config.yaml
n_layer: 11
d_model: 160
n_head: 5
n_kv_head: 5
head_dim: 64
d_mlp: 640
vocab_size: 2048
activation: "geglu"
norm: "rmsnorm"
norm_place: "pre"
norm_eps: 1e-05
positions: "learned+rope"
rope_base: 10000.0
rope_fraction: 1.0
qk_norm: false
attn_scale: 0.125
bias: "none"
tie_embeddings: true
parallel_block: false
init: "uniform"
init_std_qkv: 0.0149
init_std_o: 0.0
init_std_up: 0.0149
init_std_down: 0.0
optimizer: "muon_variant"
lr: 0.00608
lr_mult_o: 1.5
lr_mult_up: 0.719
beta1: 0.9
lr_head: 0.00392
grad_clip: 0.5
warmup_steps: 200
schedule: "wsd"
decay_fraction: 0.597
decay_shape: "sqrt"
final_lr_fraction: 0.1
batch_tokens: 8192
seq_len: 512
doc_mask: false
train_tokens: 115500000
steps: 14100
dataset: "wikipedia_en"
MLP neurons of a small language model. Each row is named by its layer, matrix (gate and up: input weights) and neuron, and shows model dimensions 80-143. Each number is 128 + 32 x the weight over its row's rms, rounded and kept within 0 to 255. A neuron's up and down rows have the sign that makes its largest values positive.
After each neuron's rows, "fires on" lists the tokens most often at its 100 highest values on Wikipedia text that the model never trained on.

L5.gate485 [104 143 173 145 105 104 170 175 118 102  86 103  56 127 197 157 134 194 121 136 155  83 100 133 140 126 166 114 121 119 144 149  99 136 131 146 131 165 202 110  85 130 133 162 163  81 134 131  75 113 167  96 132 117 165 125 170 107 149 129 116  43 118 134]
L5.up485 [104 121 158 125 120  92 146 133 113 119  70 111 112 137 168 121 128 158 149 170 166  74 111 156 150  96 121 147 105 132 136  49 126 190 121 104 171 176 139 108 145 117 142 155 125 166 130  86  66 146 125 133 105 173 128 129 146  97  89  87 127  86  83 149]
fires on: "ac", "as", "c", "av", "m"

L2.gate428 [117 150 122 111 125  80 114 125 125 167  74 126  72 133 129  70 159 149  49 135  61 127 100 102 118 102  97 146 113 105 107 158 133 175 112 127 146 118 103 108  72 138 117 145 167  95  92 146 200 144 106 152 165 136 153 181 122 115 187 159  91 159 124 103]
L2.up428 [107 119 124 110 132  66 151 125 147 157 122 104 113 131 105  74 156 134  56 103  45 142 124 102  97 101 118  97  86 100 102 135 118 134  71 135 116 138  78  49  80 147 155 183 124 132 110 181 175 141 128 132 122 117 158 164 123 151 132 150  92 138 100  66]
fires on: " ch", " bu"

L5.gate139 [161 129 146 157 126 155  87  70 107 109 127 114 143 125 100 126 173 115 144 126 152  94  48 149 206 127  98 134 119  88 163  97 107 142 124 156 137 120 121 109  91  92 155 169  50 101 102 106 133 114 126 125 130 108 118  89 129 101 113 111 167  56  92 127]
L5.up139 [132 142 139 131 120  81  91 175 130 123 146 101 147  58 117 161 111 100  95 149 170  63  72 119 117 118 115 192 162  86 183  96 122 163  96  95 137 112 168 151 120 123 137 163  64 152 143 144 137 131 124 167 143 162  74 120 123 198 160 113 164 148  62 176]
fires on: "pl", " pl", "l"

L2.gate461 [ 92 183 190  69 116  83 172 131 105 198  80 121 174 128 171  98 129 151 145 105 161 106  66  81 106 108 146 123 120 152 131 119 123 128 117 133 161 172 177 127 133 184 145 111 125 137 110 120  88 136 115 121 159  80  99  56 121 155  83 143 145 121 110 128]
L2.up461 [127 123 148 121  56 148 204 119 109 169  76 132 129  92 110 124  88 173 161 157 136 115 102 124 137  88 129 143 116 124  94 140 105 123 103 100 135 167 193 102 152 134 139 141 132 113 187  46  97 109 131 145 157  97 146 118 131 112 164 182 150 140 139 149]
fires on: "ac", "c", "ex", "enn", "r", "al"

L2.gate454 [115 147 163 125 142 152 194 148 156  89  23 166 156 129 143 122 178 171 136 103  93 136 141 101 213  98 105 105 123 128  82 145 186  67 155 106 139 168 173 159 140 154 112  88 122 127 104  96 111 103 156 133 150  65 151 136 171 154 143  95 103 100 119  96]
L2.up454 [126 190 142 170 120 160 176 170 174 139  81 212 183 153 123 126  94 146 139  49 137  97 120 140 116  97 140 136 138 155  68 148 158 125 126 100 155 125 143 133 176 108 103  89 151 120  88 120 105 144 176 117 209 107 161  85 127 106 212 137 145 145 152 154]
fires on: "r", "c", "pp", "duc", "b", "C"

L3.gate202 [125  90 137 120 159 142 157 133 106 108  83  97 130 145  95 173 168 135 136 146 129 133 120 114 148  58 105 121 151 140 111 129 143 133 123 109  87  90 128 123 122 176 120 132 121  92 153 102 128 137 109 128 166 138  87 169  95 109  30 130 137  67 148 143]
L3.up202 [154 114 133 137 109 106 174 104 101  75  85 147 115 132 120 149 118 123  94 105 156 128 110 147 147  27 143  80  97 141  89 124 159 103 114  61 103  67 204  97  72 107 165 164 118 125 111 110 160 152 134 179 141 132 150 197 177 122 100 103 117 135 128 143]
fires on: "U", "/", "o", "ac", "R", "or"

L8.gate425 [126 129 150 106 101  90 161 110 131  73 177 109 124 136 156 113 183 163 102 165 169 128 149 172 168 134 142 107 177  71  99  53 110 155  76  95 140 160 157  90 187 143 153 161  75 143 129  99 206 142  78 108 119 149 162 156 147  86 173 168 180 131 118 151]
L8.up425 [ 83 170  66 136 113  81 128 137 123 130 180 159 143 107 172 163 121 121 103 161 196 137 163 118  80 136  52 129 142 106 129 142 142  85  87 126 142 189 174 120 125 171 159 160  82 105 112 130 198 137 181 209 160 142 126 145 155  77 152 131 158 100  96 183]
fires on: "al", "ur", " al", "h", " Bar", "ir"

L2.gate168 [140 141 134  88 118 113  86 136  87 168  92 142 134 172 130  45 140  88  89 146 179 130 180 115 146 173  78 125 141 170 134 113 152 110  82 143 124 144 138 101 162 117  87 125 123 122 159  71 134 151 117 179 165 147 159 135 130 145 136 144 147 131  71 104]
L2.up168 [104 123 104  86 130  71 173 132  98 145 109 101 121 166 101  97 130 138 111  80 154 131 181 124 167 176 116 152 218  67 100  91 149 105 142 101 141 142 115 168  86 104  95 148 115 139 168 117 167 125 143 159 162 175 149 140 101 113 167 126 118 157 116 113]
fires on: " h", " n", " N"

L8.gate53 [142 103  77 160  90 172 146  90 167 177 127 123 116 156 133 137 199  97 179 139 153 110  89 121  88 189 147 127 162 155 103 135  90 137 145 100  57 102  89 174 126 156 114 188 115 117 126 146 110 175 137  99 151 115 133 150 117 161  87 157  87 116 126 128]
L8.up53 [ 75  78  87 127 186  82  94 151 140 210  79 189 170 118 142  99  54 103 156 134 128 142 106  77 147  79 152 123 116 163 189 117 139 144 112 129 164  80 164 119  95 122 150 126 110 173 151 131 186  79 174  98 136 116  87  89  70 185 145 150  71 176 109 113]
fires on: " V", " P", " v", "V", "v"

L3.gate32 [ 95 169 139 148 136 140 136 144 139 111 156 148 172 117 119 153 158  89  77 151 187 111 154 156 129 134  88 112 140 139 100 119 136 132 116 127 141 161  93 122 190  98 146 171 140  99 119 139 187 145  39  99  56 119 144 190 156 186 108 111 177 127 146 112]
L3.up32 [ 92 183 118 186 139 121 154  93  72 193 166 164 119 175 143 134 147 130  85 128 177 120 131 106 171 138 116 139 132 114  79 108 110  98 137 102 124 123 113 153  98 130 161 141 153 148 135 121 154  93 140 157 145 140 188 133 195 180 131 148 161  93 143 104]
fires on: " Is", " al", " un", " Al", "l", "al"

L2.gate205 [140 167 141 100  85 117 123 128 119 110 101 152  96 145 131 134 106 166 103 133 202  83 101 117 128 104 126 213 113 168 114 160  93 132 172 148  91 173 149 140 136  96 142 117 158  63  95 129 121 133 115 159  87 140 128 105 162 165 173 128 144 138 198 192]
L2.up205 [166 112  34 146 122 171  82 118 107 147 124 118  78  86 129 116 128 105 103 132 151 131 132 113 135 135 149 165 111 134 123 128  92  42 144 169 126 219 143 148 153 103 129 126 202  72 109  82  93 172 118 140 140 109 157 113 113  95  93 148 125 139 134 150]
fires on: "c", " this", "ar", " all", "ly", " these"

L8.gate332 [145  87 112  81 114 133  83 126 193 133  62 131  87 148  92  62 113 124 168 153 110 139 136 178 193  97 108 126 120 204 153 152 163 190  84 128 174 112 141 131 132 131 163 139 104 178 172 139  80 133 104  80  81 147 165 122 129 142 158 155 136 131 152  57]
L8.up332 [ 90  93  64  95 154  62 104 150 170 177  80  85 115 124 149  55 143 161 123 106 138 106 169 190 120 123 105 113  74 133 115  87 141 174  88 103 147  97 112 143 107  74 159 116 119 105 102 157 101 133 157 107 156 111 191 111 105 139 125 144 121 169 114  92]
fires on: " N", " Ch", " ch", "N", " n", "ted"

L2.gate167 [103 123 139 176  91 124 100  65  88 108 138 120 129  74  68  98 144 121 122 138 165 141  96 155 171 148 117 159 137 109 121  81 118 149 148 188 179 105 107  65 127  75 145 130 123 137 139 134 115 121  61 117 134 145 111 148 171 145 146 129  68  36 137 129]
L2.up167 [126 163 203 183 140 141  68 128  99 115 147  89 137 145 106 124 127 132  89 133  98 178  83 125 157 144 122 117  72 130 125  57 133 178 135  72 148 105 139  78  85  83 161 123 149 163 136 134 120 148  45 104 155 123 100 110  89 113  81  91 107 151 134 127]
fires on: "or", "it", "l", " For", " of", "ress"

L8.gate77 [100  53 148 164 121  90 172 124 124 122 141 127 127 152 136 145 129  90 189 143 142 122  58 119 136 204 166 131 112  83  91 105 152 118 108 130 104 149 139 124  87 121  64 117 181  70 164 127  94 182 126 151  94 133 106 136 135 161 194 127 133 125 110  63]
L8.up77 [104  62 123 156 189 149 155 192 129 167  97 168 146 126  59  79 145 149 125 128 169 156  93 160  87 106 158 155  98 152 119  85 136 118 166  85 147 104 137 178  69 134 111 115 115 122 130 102 115 123 161 113 166 160 108 151 119 156 144 203 120 131 152  89]
fires on: " P"

L3.gate279 [ 91 170 122 184 215 118 115 155  77 102 141 149  71 112 158 102 124  72  64 114 132 170 124 158 127  94 132 108  95  76  50 167 119 110 121 193 160 165  47 113 118 110 168 156 159 118 105 150 147 116  60  88  85 149 149  95 126 166 158 194 115 106 129 105]
L3.up279 [115 140 135 162 144 137 128 158  88 131 194 101  68 124 205 120 127  92  72 120  98 151 169 147 123 103  90  96  93  68 123 126  76  84  72 157 180 179 106 104 111 129 150 155 182  95 123 122 106 172 100  88 131 139 145  54 135 114 125 141 109 131 110 173]
fires on: " ch", " le"

L2.gate559 [127 105 112  10 165 174 186 108 175 147 154 136 121 108 130 134 146 135 140 152 141 156 120  35 106 165  62 150  86 106  90 130 127 158  77 165 147 133 173 166  85 128 155 140 171  91 150  87  58 123  83 127 138 160 118  75 140 149 139 157 154 102 145  87]
L2.up559 [ 95 110 135  78 161 184 148 113 141  69 127 126 152 117 138 138 137 123 114 166  96 188 125 139  90 159  89 216 123 134 100 148 147  90 198 144 150 128 185  82  70  59 165 115 182 113 134 151 144 146  99 154 151 127 133 146 128 147  99  92 157 108 139  69]
fires on: "r", "D", "all", "f", "ard"

L3.gate215 [ 78  53 120 163 112 134 120 121  61  81 144 144 138 147 175 128 121 123 142 173 141 116 119  97 129 115 144  86 133  94  97 140 174 132 157 156 123 147 138 149 100  70 131 109 137 123 136 130 124  97  74 100 152 136  94 102  90 135  66 188 152 109 132 103]
L3.up215 [119 178 110 109 133 136 182 161 133 105 117  87 110 105 162 133  53 125 111 100 164  87 136 156  92 109 105  75 111 103 100 103 147 152 138 122 147  55 170 107 109 152 127 210 158  51 170 141  99 125 111 174 156 148 110 137  88 109 112 131  99 147  78 106]
fires on: "o", "ame", "or", "en", "re", "reat"

L3.gate83 [147  84 141 126 101 119 137 145 138 168 115 117 119 108 105 130  99 119 115 144 144 156 151 202 173 134  92 125 121 138 175 149 118 115 139  97 113 149  72 143 182 115 135 174 208 117 184 149 118 125 151 137 174 118  87 164  80 157 157  98 131 102 113 138]
L3.up83 [ 99 177 130 112 153  89 126  61 166  72 157 104  97 145 138 104 102 110  52 146 133 139  72 140 110 174 132 140 119 181 143 163 134 187 105 133  94 133  91  79 166 195 144  69 184  70 106 107 117 139  99 119 158 124 139 115 133  90 110 132 167 120 101 107]
fires on: "e", "age", "ab", "ure", "ice"

L2.gate434 [ 77 125 123 101  99 114 169 171 167 150 126  91 141  83 160  90 136  94 120 110 158 134 134 139 185 175 155 121  73 146  84 111 171 180 152 120 134 155  64  99 174  84 110 112 136 144 126  96 136 101 131  70  88 105 166  60 111  91 137 143  89 130 130 110]
L2.up434 [131 124 188 212 111 128 130  81 137 157 156 106 120  93 127 147 170  95  89  97  98  77 152 151 130 132 106 155 132 127 146 100 135 212  74  49 153 100  71 106 162 137  87  99 169 104 105 118 154 165 104 112  86 101 150 156 161 163 138 122 154 136 169 117]
fires on: "is", "y", "anc", "ey", "ab", "ason"

L8.gate84 [126 149  96  95 129 112  95 181 127 180 149 157 164 153 124  38 127 113  95 137 167 124 141 111 100 132 102 102 152  75 104 133 126  96  79 150 146 137 135 149 145 103 124 140  54  76 150  54 195 178 149 106 143 132 159 137 158 153 137 112 129 146 153 169]
L8.up84 [110 159 121 105 145  89 142 134  81 132  97 164 136 124 121  15 195 133  77 163 186  75  86 145 167 139 188 130 119 129 107 130 159 145 111  73 104 145 106 156 132 106 131  90 106  80 163 109 134 100 131 166 161  72 142 198  94 151 164  93 112 156 128 104]
fires on: " h", " H", "H", "h"

L3.gate260 [146 102 155 118 101 177  59  98  85 161  87 230 162  78  86 144 136 107 131 143 117  88 190 121 165 141 129 170  97  85 106 159 190 138 134 109 164 183 143 157 132 111  82  93 128 151 133 115 166  93 122 205  88 134 132  81 135 148 186 114 165 160 174 111]
L3.up260 [110 143  90 114 129  95  87 118  87 159 120 134 144 124  79 173 188 117 105 136 158  92 179  98 163 181  78 106  96 103  91 120 110  62 141 190 167 142 106 201 129  26 147 114 143 123 124  95 104 112 135 150 121 153 164 146 109 194 104 135 140 144 137 137]
fires on: "ar", "ce", "illion", "S", "ee", "K"